MLP neurons of a small language model. Each row is named by its layer, matrix (gate and up: input weights) and neuron, and shows model dimensions 0-191. Each number is 128 + 24 x the weight over its row's rms, rounded and kept within 0 to 255. Numbers have three digits each. A neuron's up and down rows have the sign that makes its largest values positive.
After each neuron's rows, "fires in" lists the words (lower case) most often at its 100 highest values on Wikipedia text that the model never trained on.

L7.gate317:150098124110153127106142095141115118121120114144166106193082138115135143168155130096117124098131110157087148208142130114146137101162110175153104123166076137101149152131063133140136141136150154144093127145064136137096148133130087155149137114133143114123085113144146112157101143127126090114165138134125128165143107143138148123119124108087141086101123129123125158128109143131129166154127096155124100124139128103105144145207155119133149123136130116127067166149106105173132114142126129123101159136139121145139126170130157139128162099122110136163098153131132134145114137124085134139
L7.up317:111131138155118160143109130155128100135097100137124059105119158113155134120127121134115092138107068107110131101153119082151152106101143120108100149162089145151170134104111170103130094125157175143139119135138069109087104127108084149114117118104157086145134111183136154112112139169126116141136152077158145136119164130125144113168132100120158123139106120180145143130133105177132117102143157143125151132089112113099125101116149157154143136145123129111138138132138136118100143129151154145126144182143127103124144167106143153085079123142128091121174128140118092161165089148117130128
fires in: "it", "him", "and", "without", "her"

L6.gate27:122111125116168121100143169135084141146128132134130112124094113094106147156131104119103167173125126117067121133093138152162134107106136111136128149132125085142111141107134133161115138156153183098113096171093142118150119131130148128096131160146118117137124123162115147128117106138103136130159080124137133147147098108120111127134121122048159110096094122127151091135164099113151156154149145148146144136130125146145135105145114096112108150136115105089122112151105136153158195162148129107116128182136168098079171148120121080094140158134093169112138099129134174138091165125142135110
L6.up27:120088126167149136109138156180134091104155106154086114094107137087141155139156112121159120148109110128139100114075107121131139149132133111154090133128138139117137145127129125113131170115147164108093115163135143142122099179114123141106125120099127149156118108133136120148165068142118105113102120138102182108169126106104120120153117139107110158121099097153131130151118146110113175087140157149101122148096155070089108117108134122101135115145174117113164118155129117078136126140120102113094135141150100061091118178126114136145133117092105133154144190152160146147166121129111135118
fires in: "to", "well", "can", "fiedler"

L7.gate19:139169105130149128104163108138088120132131098149136127178135099107108143169104145134062132139131125104100152149130135156113124167129117120123097142144121130130147133112210121143127123142127110104142099157106112130122136144124122097115146109131159115136123150131082149134130101140114142144120118091118130128154091125113135141128132133156147110155137155073104131148073105146147176117112159146123192101079124121109070165148100120117128127086131131129177117130092147181153173095120098072103119138124142138152141111142093087136153171141148126126121143106091113125119150118145142072
L7.up19:135106125103122140151137127131156149125140090122123148110145084146088168129133161114140130141102147166108136124078147157126069113123164129112188135099136141121136119189113132142121191123122099108108138113111159081090189164134109131092106097091133072100102129103105127091128103095147154145153143108160135146121140149156123137070143119188100137105156128104072137119166139117143116107114110130117119132154112161095137104095121125132146117159123181137133131124140132154111167137132097128124146151111126128105098144127117122127132145132105130120098132129145159144156094142092175139
fires in: "of", "father", "brother", "daughter", "brothers", "sister"

L9.gate351:115139083161111118123135093145137079136118114161106157113111128082129139135129158109120116131117131138137192083100130124111071150135171121109115160124130099108114124150106157165098140145146092128143103158084110124179141163148134144099123115141130130139123148134098143144156141100116132110167109122161126111109134097137123125086127157145174106147120143147105108127135117120145150152152111126104160129109148094114121096132089116178146123115102096154089092123125109161107112156112138161076149207150111086137147097186126170135120140125158138131153103153088135131130120117142111166
L9.up351:117095068089155122134085126107086129104144122143141111108099150134160126160149101130110134069109141066124217150144145144103132139087129096153155083151096120180111121140149162110116154113146103134113159144097098122122101113113103106136109094137110124128135154114154111159123143132128130126137121130120122106151154137130138145123139157137114180082156059078171146113100158117133130138136132114123102101117098115097128098155117125155092138119150108085132113115096146132157155101143141132150132131106108124141112093083131090142105146086152128098132148136132161135124134121113141132
fires in: "until", "began", "of", "died", "beginning", "starting"

L2.gate216:102159100140127114172133112094142141101098084136095097147122112132107185135128125132160137129120110127124150101114155116167138111127130149081151175140174127136141160156098113140123144144153164106122140126178120131136090177123122124116096106122126155074142115103118110108151100162135171143136084084131097158155163127148138138098162119125140090094085096116126096078159147153136138137115161155163089143136147098134120153145115114097137134161114117135105135129100143166134096105085097122093137118155105146146144148100153104133129099136112090150125146145129123161071130128098151156
L2.up216:137134093143104136043158166118097110115140125111127117112106107102140151135113121111111055133122092112107151169116148121123144124064135146110087116138123123104165134132109087134114143149167127110120131150080091139161109166121123118139098104105112147116118121171123125103159158119138151127147103126110098117184112127126118113128109104092140121103116147124135142099100133135101115102120098111124091177114136143136135079131133097138131154194139106170126123144111159104134090143112148122128129105093148136166137107173136146130126098142130077163144159133113103145136079156099163147
fires in: "high", "land", "house", "to", "farmer", "having"

L9.gate247:109147160139101094167138085140132099122156108138138118153142119140135180148121150116090112159168097205138140121064099137121145132112148120117131147117089075151133134118091128154093130131138118098151153155146137112130109129158165150146164090100122091114128096102080155146118128101100147135145097118142157127134117120098137114172085140096143115082128115122136148108100088135125106122117091166139167126101132170092128089165105094141128129156139146112095121154163093146115118132113129123153135185131107109157149139116141142102138106113149088105138143135097153148119129115091145110
L9.up247:119130110132110105086087120102129112142141150135185074129160131125166113143135149116105116159131123159154123138065096158097098151147146157103174143139105112086144149115102140142118127079107122158086112117126142141108103158115101132114123118164131089123116099128129129141109145133136138167112140150126145150114104139115157135139097123142137115127156142115144133151101115139070130136142117130153162107122170127111112077123118114103139157103152129130108157107106129154172146131104161110110130130105067091170123104085132141147162081156094124101156128142205132140141159122114076117
fires in: "votes", "population", "town", "country", "government", "party"

L2.gate385:121130131127166101132108097131105137119151135129155116107102111121133102104123134112111148146144136095096108175155160120085115147173155127117163119123116138112101132148145140165101161105150122122104137142103159080168114118118101128114139106137144119118113120146127121128136101137111156093157113112137144177116118105174132176093097116128119141115185086097124154100083153147179164121164141143162143131137157104060141138131127132124167132089183101116125111163094121132096120133148131117145139101092101166140131129128136165137143133110179164138118112114134077115126184096080145121
L2.up385:128125154176113072134135132173098147118121175102095122116124100076141108161094145108172148160122118114116142146178146131181178148114091121129132095151148129134144145132143182108122136102124113139132150162160099105133085122135130158115114115123132169138104094104096140119128121169098134083091141147142122116123124107081160142111102138121132112134153143127121135110088145125168114136132142198104111117131120115130141163131140130141118145089135129130113081143096150145117110137150127092118136086148113136159162188137177096155149127101112140109102157148144113114079120153128146116
fires in: "of", "for", "dated", "licensed"

L12.gate80:139118143136131130089148118130104103152146149131145131127122149109116124102099148177124132132156100105118133123127101126120102113123139139121149145158092143073163175099111160162132164109174104127156078150113136105120138151119108102147127134102159089143113144184140148135173166115142168067121124132176167144099121104143120098175120112136135129161155108127117086093143128164113100130129072122155094137130141157127110141096167120131116153150157137145120153150127069146109147154119142167116206098143099151134132124153112119128153073122139174146147147129136129138140141121113125117
L12.up80:149138103114182107127133123113156131120123098061105188108058163129080129108119133128129132133099148122127156151166113141102099129130137103120117144100138127122114123124158086122128113135114142154101129167113143100141132154123161121126127106127132119119111090097138190131141137147082137109142094126156163142103095109129127110143086127126107157105102095104116152121105152130147203116133107178102135135197125162110138120114096120195122140121158143114146113123151103124174137162103148153149111136133101119131142119112123134093134125067136125134119102117125121069111124123108147149
fires in: "that", "said", "announced", "until", "stating"

L2.gate231:114106105129166111114080135154120144130125157117126110180092124119141128109137144119115108124102132127128138129075170134157077130150141092114102142152098121144106134101134120152133134132136107128154146115099103133126148131169061118154107138126142101157142131182104095114116112114135119125118151151132156176110143130109161119131146125140137051114146133133067163066152096109151163131143128116126095158089143114139124066160144137159114109111153102111097132121096165149163150134118161179121116130137110109158139084116136153075146134155121142140109150138145147118103086114093139123
L2.up231:125119125153153142182145117138136102151108127069126095154146182113135117084146151135144122118093125132162149133144140123109130147125063118116131168174138098119128117120140144111151159136122127127119117112126165124157142124143139136157098122131149132135143113121158170113134085135134133107121160100160108151138131145109104095137072119131114141089102159163080105154140141095136081153104108157075119137166116100155108180123130102173146148167165116102148102115116124150136171139133113158094155142132104145146113101149142147089064134136109145127098108104177163130141147120132114169
fires in: "later", "then", "clinical", "subsequently", "further"

L9.gate439:131117154126157121150143087106120111107129111108094165128145161102129129178054112132089137117133061163149166115123116181116106135103087112134144133160116094098101108150118168166166125133143133183177130159124109120147148131134111131154100126161096147165105160077105165144099133141146131108146096131128149156137105123110115166144096144123170160115096107097103148126147148168129115139132123143149127129113123145117134147082156107124182111131144108110176120175127143141150137144102118142128108176142110128135144141113163106148147129163146139138103140129126179157139142126131125112
L9.up439:112156146133136132079133126158135148170102121099161134115124165153169158115113140096116129136136134148140093138075132109114140121123165142117206101124114148149107106193151115092112131146126114086097165156131140137116119105134089115087129135115106108074161128158117093164140128109163093106181108132140144136139127156119140131133124129127108162143119118124137095124164128112167084124141143129156166083135171163104115145111114119146140105130148182136143146166143130141129160116155144123116104097154115149083110111125145156127108112097116086081156103152090142129153144132101107145
fires in: "that", "between", "each", "both", "either", "left"

L6.gate465:103099138105186134112121155118121129070111143141145146162136128109118163143124110139145117135106120134119122133135083116080063123121124127133151110138109077092114161125134118148113173129114159112168157168083121051127137119153135124133145126141150137110135086113152156119128103156114119112092124080151147196186100095147144105114118111107136142145127073133114121087166142167147158115126099136103141133090105124107096143150124111138161175126126117160086111159130120131146134152123135116094139166130116152159151118118128138102162105142137153111133108126117139141153096128127153087
L6.up465:148127150178141138079157104138131074137135144121125141165102119125110078130171138129145118082140084126120131127196149144124140135125116144103136125140066109121142145133172141128131137150109158121125103141115107144144165093158070145104132106133152138131144097129080129119156162126152111091128140134154121077122157110126147164101150129105148097153120138104122150147121080117133083101148134129130154139116137134109116110165172127087137111137195169142183118189140122094144155147123128136115162144120144134141161162154114089107125122148123118125129170133156161142116128133146099127
fires in: "all", "that", "both", "member", "instead", "allocated"

L7.gate231:125133104107119089099105091188097081131139116116108100131068148125088169123108135122142187151103125136125177129150107138133149112150124155118079140109139129116129127100106141160110126082154149138099131149093144080140115112105094129187124122143144170137111110117135119150143113144149151096137153116139126133112102156135158136134118109121141121052114068081096138100121157107121128136167134110151112157104138134135119115135142133132169123122135134130132103142081118166162125126127071125129156122130103124146150159139155105140090129159122142102103107087092153160116099123100153151
L7.up231:127140150151107143062152111147141135097107112107096119098059162145128138096119119121161142090168132133141144116153129106149118116132118125140086087123165126131130117110111145132134128153158109109088144143114114101092123118149116125131097148182145127116099136109106117151133103131117092071139120173169144139097114141107139165139117110078108143061099133119156156138156138108114089150160137100134107115126104156135128143134156129150135152147139129122119121114142117143166114110116134120154122101107180076165159172144124134138112175137123163165141110153082103127087120151163140082
fires in: "with", "an"

L5.gate293:116079120117163134119135125143140130097143095149151112174150134127103135111104110164118121117091100110131136153061109121127066129091170137147123158076119132142116118101126156150111124155144125135104106100118119171123115122151150138152115134145101153124100129135092104153118146169143133132180105086133128146132167134090150139133093110150132092124134138145148116134079126132154088178118132122173135168187118108076112132131112126127131112116072113114122119149165119171133094160135118099116147082175151150118130132127162106132122116134146136133124116133214127126130091124125145114
L5.up293:113119140099129110096132125154123155094115160156139162110108137123177153134154097120163103147119107108147138125134108107134137133116148130147152171135105136170115125137166188142117165137113150132135156175146138125139101157127117107092127114120123137162125147182140116095110179139156118091122123108153116131146122093097102165120158103109136130149159132093114133114138154139144099102199123118132142189147110088154175176074117131184135071151150163079118117134160136149117100133110140123121144130138160122134124130129152137138127108144140136068183121153143143141114130147121152140
fires in: "film", "single", "female", "track", "mix", "films"

L5.gate27:124118136131135131113149081104109105093108139162160171123108106101122157154129121147173150101134103111122106138122149139073129137145166118111129119141089125129136154142092119138120117121140152111120110126094118136139122129181129164110195097138133186147116105111135095110121171150133124126123102094177090124141106127174145149108146108072139098146158112079139082145177158115124137144169110132135131152155170132074093145172093135128132089126142130148155123115071152136121139112091125138111139125148145142124145148135119136131124088148134163129136109144134084139076153098138133099
L5.up27:143122111133172149153097109119130101133122113147112130123147134136111089122140102108099129124164097095138157112113156142107110130119182128137165146170135107109186108108084147151100171138124118101104102107099132154126125159124149104107156127159132132146136161134129093142113168112075115079163115129145130110140125125137121079153141095171145133111117083112138143160139143137131098105134115149140185131143085143160136087115111116073121108085131129152141129166089096133131101145145121144190160153105144114111073111128110112140136113128146133159165145116140100154089148109108092093
fires in: "exit", "location", "website", "released", "information"

L7.gate485:152111130157169115083145132107090116145103135108136119122118117093136135153088120141142156141131125105081168124127126140142138178126112166145103146151114112092113092120136141156080102088120120121136133104122114109120092175127142108164151141166173131061124126120143139131140154091183135135122096127174141156118105132117133156169143101079136096100130109067163074140156123145108133148185135114128148107096149175127083108140118108130147115116143157169126114132102124123134147126155107074100148158125135112109137109134158112131142103155115131136119131132154178142122102114167124127
L7.up485:132091135116199135124116117130155095167114136176145124128162158111151141156142191084138134093181105125141115135146170141138100158101139152130115113118094125101129129178156093131123140134105163103132160111127131133088104218132120124075136143099152122093149139097150121123104149120098135083143163153114125147155156107140108114149115166119141102158121104143113110167163187120107142159136124139167147117103100139097117115121140152087155114129143154172096168122151159127161138136100120140133136149135121120150149113138100140113139142155113131133124174154137128129125130142117133137
fires in: "between", "both", "described", "met", "cast", "starring"

L13.gate320:134091119149190083167124132111091105111113135115105159165147075153114129122157143109118139129117140123115122115115133113119112126184154114160170151130173137102142155147120109120137111112136152119096106103158136123110135058131138130139128155086148170103124126144150109129128063135135126136151146127097149134104095110116108113135094128093118087134119131110126149122147080139174127154159125160131141124112152137116156150125095113147129155078109178155158145181070127119115133149141149100144112123163095075108165095175155134112145130135120137129118138079137159157115142118133118115
L13.up320:122157101157129146160138144138125126144143151145117055161088142124121116139154114118150150137136122145137131144156102136150155128121127142121116149120156143146170163149127122115144098113159156168099128092121135131131155101174128127186107183128133096137125142129122100118163102142197114107145118121139142103105121130097137138125137142063086142126133174089117135130120048152098112147157123120126123101125136121112139141138125131134107163123160135155095164152090121109132141184092119137173110076143134124114125124114150166112109081159105122161072129123166131128096146119106150148
fires in: "of", "for", "world", "national", "s", "my"

L2.gate237:131125145123147109108114123135119125067134098120117131130084085162102125094131159186134113132103100113101144124191148122131130133156115121135139135135118122078157138121144108139128148101137137186144091154146185122116120136128167135110109150129124136092107109107091115127098091123108171137115167136143166133121163114120126083134105152091140092128115140093092163119180147122139196145104139141126137125104155106154083133133135126148124148129138163090059125133098118092086131112146112111094135161122130142122157132143167113133147121122151142151172127128139073133123150125103086146
L2.up237:121127091143104102143163146088122119113138125097153136102106129113111130107142126110165111126068144132126088085078127112104110134082131115121109144137150141151086090154110171124121196108158168120155131127134150085118067133109131112154132121123150131120135157105164116113130159125141150102099132101093102111132114111160130161104196122149087101163101122114153143137096066137100154102130131120155078123168163140127151110101147131150120120139157090133119119135099129152098108123089095147106081119105119131124130146105134145135134103133111143150158121118117091113095126090132131160
fires in: "film", "book", "video", "house", "sangre", "films"

L5.gate370:108122106146123095145146169150145107157113161135122156114112129125092149134143146107150164107148155117128115115116123144116145134171134130115100162136152144098127126129093141145113109100126106116095093141109146137146135068076091137189143177094184134118134124180126116156108125110133144122144141133127105163092140138069116078112133114139131122126157161100116133128167143133147138135096140110141129133120170096119105148128070118111180117062123100107121151121134141131144145145155117096101134152107079120097143144107124132094143146151115159073089125150131113137117169123084167149
L5.up370:115131123079110147110114129142142091117120130135166140173161132113167169134079127116147148131153124135138092114166122125158141162167093137144121117136132112094119151128116184125141142080129134115095120147149119119117122115141139167123117158126181142174119099122124136210107122091130118091136134144143123126143201138093154117068130139143140100110121102126156118156111097141117148124103177109142114144141123115134103169177120132164159102110145152115126111148138130148140108164145128090134137150121107109160143147119119099092132150159156133082128144157167140171118134141078161128
fires in: "an", "https", "lexical", "physicians", "anomia"

L2.gate58:143086124169141117155157178108142121088082153141177131150126110107159146140107103129112121162126149166142064106137124108133108174111118134123108159165151132109142104109142156131162177144117132111116149164104129100134109122113152151181129154159110136137150169095182156089175147116131113122098106148139113103102068117143090151132150108086127136122141084135114115143165127144135105111146119104127107124111159145137139133133144135136114143125129145119133109153105165108121137129149114129121103195118101156120140173086116129107130134120151148089116098135146180150135159109156109169
L2.up58:112125119131164087126132153120138123093137102108090160134162158077149146079123103091152080171103110115110131130131124135153089143119111103120135077118145096117113126161105145146099149095136142115129143059130154184177165116137116167098147113136130103155101121160144157140166096133092131138128143145147180146129126122157136145145131181113103123131163168111124124128082111134087103119127136104133095113129152115124136100104118112139127164080144149099083111114109104131138102159153151130153143121114096122152127112129120114114093141152140115169125111117174079124177129143137143117
fires in: "first", "began", "started", "history", "continued", "benin"

L10.gate119:096158124168132099117133116087122098147107122132104118111103136106104107122103139124108177091110132126084169122106116156111135148129144119155157137125149129097129136103128149192102125149180105146119123208090099127129079095169106103137138132105100106102083169104118128134137122143133164105158139130142119155111123066158133124172118113114168101129146138135134138114124060101071134118119097095165119129145123141110135110121126108132110157101103119101123104185141146118155141131112157130137152139142106145139162128097146138125146094108117164137104072135144133156118127104131120108
L10.up119:139117117111109115128112119179101112183173148118144100150137121141110144131128109106094103112128100142151108173136163071126123128165120123102138071131116127164093165128116142127126150075125079141167110155127111104102121147129162122121112146126145133098079117099132124182129096147105102126094138111107112155125120138149154157087154140131122102106134074150170149091118120173123095125154080125120144158098119150102105127094153128130118144124092107146132115093130121135143155133140108108132182113126113115083121148117146112162143141077124123111125189097137126113149108140166151093
fires in: "to"

L2.gate167:106128135169113146167136102141139116121093155106159140098155151097150140155126116154130121079134165136120096149141124113155101120175103127167126141145163102098120133103138145125112142123109119106077126141114150147159164101110110116120130144144114144117119095129128187193146085149137150114141131162114139092137118114120170118113127147166153130105135102161133110179150152164147174137107157076151142114133152134124135113153118136111131089134124137141147104169161134122115155092159078118093188178141123145119151129115151102125153131091106098100143163135149169141094152100118132097
L2.up167:130120109095151150124140140085110141093120092091143083107115092152155130095129143130114107096138138129116096154111140136122141117159165126107099151157062143140157133134142159131135115101134118151121140157124138111106163142107118115163121138123142143107102130090104112114132162134177132067101091113139116136132120132129110115100132114146128114150164102145142125119098117164167129154121088105083092188105129169107118127185117127130118138126100137142129116107138117092165110113113141108086142122092090130102137154167116127135103128140211091139153099115140190148171109111154125149
fires in: "based", "out", "on", "to", "in"

L12.gate96:129120092129123111143154115106132128133120128143125142144124097093147091087079119143116087132145078149109109111119116099121070127124156101114177141104135136127128139138114119117121090140148131123101143117105128121127119134138122088146119122131127087123102124143127117126135147078152107109070116056165145166098108138168157092119158095149140133108158114119148121128158112156140163148141106118087121140127204092129109155175091128117126145143119107139126102164133065115114165117105113141098176118139121105149135141178150101145147122089144149138119143156117127152079124128112094081
L12.up96:123121143141117100140141145141093147099158121157113146119128142101096175122152124107138142096128136155120122130121100123119158150092140124148115102124144129123130089125110121143104148136143149146130132143104130096148108132173126103076149099128127135170148124146115110129145120078130100164164181120129154132121154178135100133144184093162073140120146138143137158138184097132126115117131123136108161124126105170105138124158102116094130181164115131136149095132110117147134163127100119112192106087142173141155146154093127164093148136161130069107127126155132139126074097192121140121
fires in: "to"

L7.gate62:121104098144150135123140146118145152124137070114108148117138134092146141118123150137175150145122130139098150120157152163109064154128101124142123122115120095125116137170128109140122144109114113174115099122137116130129098071138134110180122121123117096117110130101073086167156141167145142138128119119114161135163183140098148144162115115056145107100151169139157118152114130109116127136126136120129157118125176108134102127143132100104121163126136095081158102122144094075186116166121139108151173135104099112129090121107153103106143136121114081154175133131127134118090148106139109139
L7.up62:138133169154142134167156122135116108143102119136100132146156164154134087085118121118114118119123160150115161118075162122161147126110119086090150124152117121159152119110167108102145113130128144119140133140176122134129061132146143115104157168111120153128158124176153132159125141135174114139086123093124155121118144147140145144121110149166094184086156138139179150130150137144140098142133082172113140103122150146134130114177097126081145124152131090080108112138121119099129129092142148114126096110136115065121076142130107133108122148116117139090128128166142136103128091099153159110
fires in: "in", "pestano", "on", "to", "class"

L13.gate6:142130146102122127130128147145141157127147108119123132155115117129092142145096145139148050167124125146159135176120116137133122128167137140126089164163100094110118132168148073145126146122143141128107141170137149101148116163143161108136131095139155127100091133086103083162133167150137183168174102104141133162126134140137150096132089137134129133110178123122152114133085096149108123098141101101115112135141133114118097136155131106148116106131125128173126112132151094128123129141146104128132160161128067114139097120170149142100132069096163104127139096142142125112108176079092121110
L13.up6:155136151116104142158165150192118164097088122143132132092099152124106176135105144156088108122087128111164140105115151099123143102112138123124080124148100125132133135128119090120158135143122175113133156123140185083134152138175120136143120103136132093113144094121106129146129133138122141144156127160134098169143169147129184097119115131084143127098087144130113127133082115157109139124132124103072098144181100091110120148151134123147099110132148126158107111135151122169107113101121082150141176138119130106108124144163135126117128087144135100179118170156137131143083127139098133131
fires in: "before", "after", "to", "and", "eventually", "demanded"

L13.gate54:115161106105121126107141173114088124159136112099109131144152091145082117142067133129134110153137143114100151161085130120155109110118129175135096124112152114123127101113139129147118124100126097110101161168146102114107158137168135122148115130091168142156122159140139143150122161111098153106124135071124137147107099140127176124129124115137131134090131140067131082098111104122114152136101141122144132118186125125145104118157170124147139149134097174101147119122104117166145190141137103140074136124097112163176125123196162088121155130120138124096115132119153142154101132106104133108
L13.up54:155147139122151129086174088167117129109125074140126121148110135125149144111093128076090113115121132080100116151131149127193127162131135090084112104131148141096127127118088099106135148126143123113121131162155152117129141152076150117095127140128125105129139154130117129123117119116124148109108123148122130123119140140118070091129094106141126127185121115174154185143155148154076169119136139159134135081114172151156129116123113126131159163150115119114102143149151107110107131124109150143137127103166174123134163126118108190160131146104138126127117155156146062109082105098134130130
fires in: "in", "at", "under"

L5.gate405:125151099175121101115120107134119119126095106137159154143111097094146138155077109164072131108150123079120163123087143141140114163123150133102141176149091102097139116123134115150108132128140116147154125159069115114142132145123169130167177115152133125077128108128097125121111153155115133122102141118137149160100129131126181177142087095134143102117164157111116113108188142122105116160169142132133142131155170121079129129130083106123143108128077114115126083140086142148144137146125111145109131131153089135114133119148130123101155110132139096134120136174099157144140154107078153116
L5.up405:127138135098100082151118149133170163142170123095128177112118164129123140122112123103120152117077141125164133106156102179136126072074096153124149132116131133134123101129110106115120139138120135164129129106092134128166150121078108122165099112125147118105136125161108176110188126157113109149113149137110126135122094117139148109135140105069108146143133175111129151125133126111094141113122109150120126131154130127133148116115114137103117151141095064112115141109160111079125112137108189126138094136119088139128119085135113084144105091107147099142123137121086142106184100130176123162
fires in: "of"

L5.gate345:127118107159168104087161098078143116131127116135123075111125128131049159169167122123144181140128087114135117087131111142129095126072098111126125155094121123134133130113149097154095123137125135107113133110079113142101160147134148148098124117129147139113154105093122111122148106157097149089103095145142146107156154134124173135145104152115109131133144143093094102087122144118141105137110129150140104100128139123162084149160088097113146117100171112135072104126103101137113135161132126108102126144111119107139152173182133108114138129131131141161070110145145163141117126127147166135
L5.up345:118108128116087104121123122130094149099126119115133129140137135161138119126146113084120135119137128112139103142100122170116168146157137105142058115122136141066101096140146130126111131157104074152148133174091140185095146130138123179095118111131088147124125128128130128138155127154122159154117092133088156110127162116129118124115109146162112154105134098103127126132147171088135108087124117106114102126094132107107158147091081115131113116095164143185125112132154143105127144134159087121076123101100108167094135100171077133133120091086133141123097094115106142148088148141109108131
fires in: "best", "main", "shot", "primary"

L2.gate370:098121119117143110145142123177116108111140152131117088141150118107113151127141119148154116128103065133128086080135122144133111156182129134103121162125139118132126142132144108162116177075142140133140133158135164128101143125107176104112113179127184116128144133133117119143166098144098172133125110126105125164124105124161142130126082143106111141096140157118101102129101113149161114176142109115146127136139160076125101159152152098157112155123153080115131119169117103148131145140150107089134159141138134163136130161114171172078129128073138125114139099102163116157161161101095151127
L2.up370:124100130143112109172163153104141096176152125107136149120127165134118124135153140159150137132134161102122053148152114072112115088147116170131132110098114145112110138152117125159151136136112135126114074112121133117143115093120138111142153133103141169107143108133135105094107102135073126152130153090095100154110127169174115092146140119113104091130112158184102114100114137130150112181111136127143145115148125106133106145109160116121163183131131105103156155114128111100098188139097116146128138114074114135115118143095113129136128185135126109101158101141135126142129138120097179160
fires in: "personal", "leseurre", "legal", "legislative", "technical", "political"

L2.gate382:140156156174139155129142104119104131126079116123107153121092116121115117130140122137064123108146071115107148123143181165130153180127109108082108164163134127093119156125106158151123158138155117119128135173140142131124130136145110152157137084146131121099105120134114132135147124143117174124133165132160150122156098049127127146119110106154163126112159140127111129092150144153141118135118147169126113134103144131102112168137134099113143132166153096119177104134127133179138146134149129115128139141139140111115161125137099096180123125097150166167134132185069148144123128127067140111
L2.up382:118154118193151176164172107138118125139109138133108168134126128146124143172149113162129114095134060128125137089110162168103173157135122101115080165145140108114147178134099136181128155098143143135123101130126146153116144115123135169122131142108142127111093137137133127135115098131118146130154148161157135112175125068130107146154087118169171124072130129143137139151145148101134108135119163139164128130158142146098124117140113146104122103146115141164167126148115128197131154139178114144101158124111132097113166121106149104154128130121123148159132092174102122142115126133104134118
fires in: "of", "to", "on", "awarded", "with"

L13.gate458:149134122149131137099170144146125158168153082115130170117110119101152146144115098140137111119086146122133117123137121155121092146157168136137148129141155099128123161156096154107134142130144149101136156137111095121144153166080144075134150162114111122149083161156139178174121127113165099155120163087132175140142141127128115082106126120140153092096117126097162141160127165171124140151139120141127122143138176096147142129134090119131134156103112113126143094108118091161088070159120138158118142126147114117140179137160107122139203167087157156140120130130120122142123105127141128145
L13.up458:129148126166061112108156142111133179122180128104155119129103126119129155124097112122118118122127076160096100149125143153141148159151131129147103164152141154134099152102133152164136117086143149147143100128143070156080115123146129123159097110138149124084112172124123157107102153139130123112175179148096141119133117132153147141135139115126149133131131170114152122102158114150132148148154179063135132115076142099117106132132134130135129148115161090123130074126115113128121077156112107125118104116104136072099084110128141134135133087136136149137151084138150151125101121120165164146
fires in: "in", "membrane"

L3.gate434:168093142089170153128135120078130122104128137170139173151147077156172175133133151142115132129132093177168149111114136151101125099121113186137125139172122122084155134135112158133130139094112115096132173159125133105128087123142147126125086115139162137123159129139135145097170155139145093110169122080141105134106103123116145125100139115119117177100109074141148153132146107164156131120113144137134147165153139128122140138123120104126154085118094164163103126129092129119138103165139164148150128135134084117144107115117135094096119105147151097131139121117146177184124131114106138153
L3.up434:148130148127133102086103100141115157122132183149168133229139109135147165156122151169130110118154127138134161123150098115122138104155158131145142131132120116099125125135167100133147120132122117135127149097160155125082137128150138157174124100140154144096118151189102117151176113090107118172123163114133141150094136139158086136149099115105119141108134137099132158150112160144174127136111126140106135125113125129082140151133129074087132094116156140145152100106127146110139091145136135163117130140150156140156106113143135144110097111135159129187133121159138179149129135161087096128
fires in: "county", "dehradun", "region", "area", "met"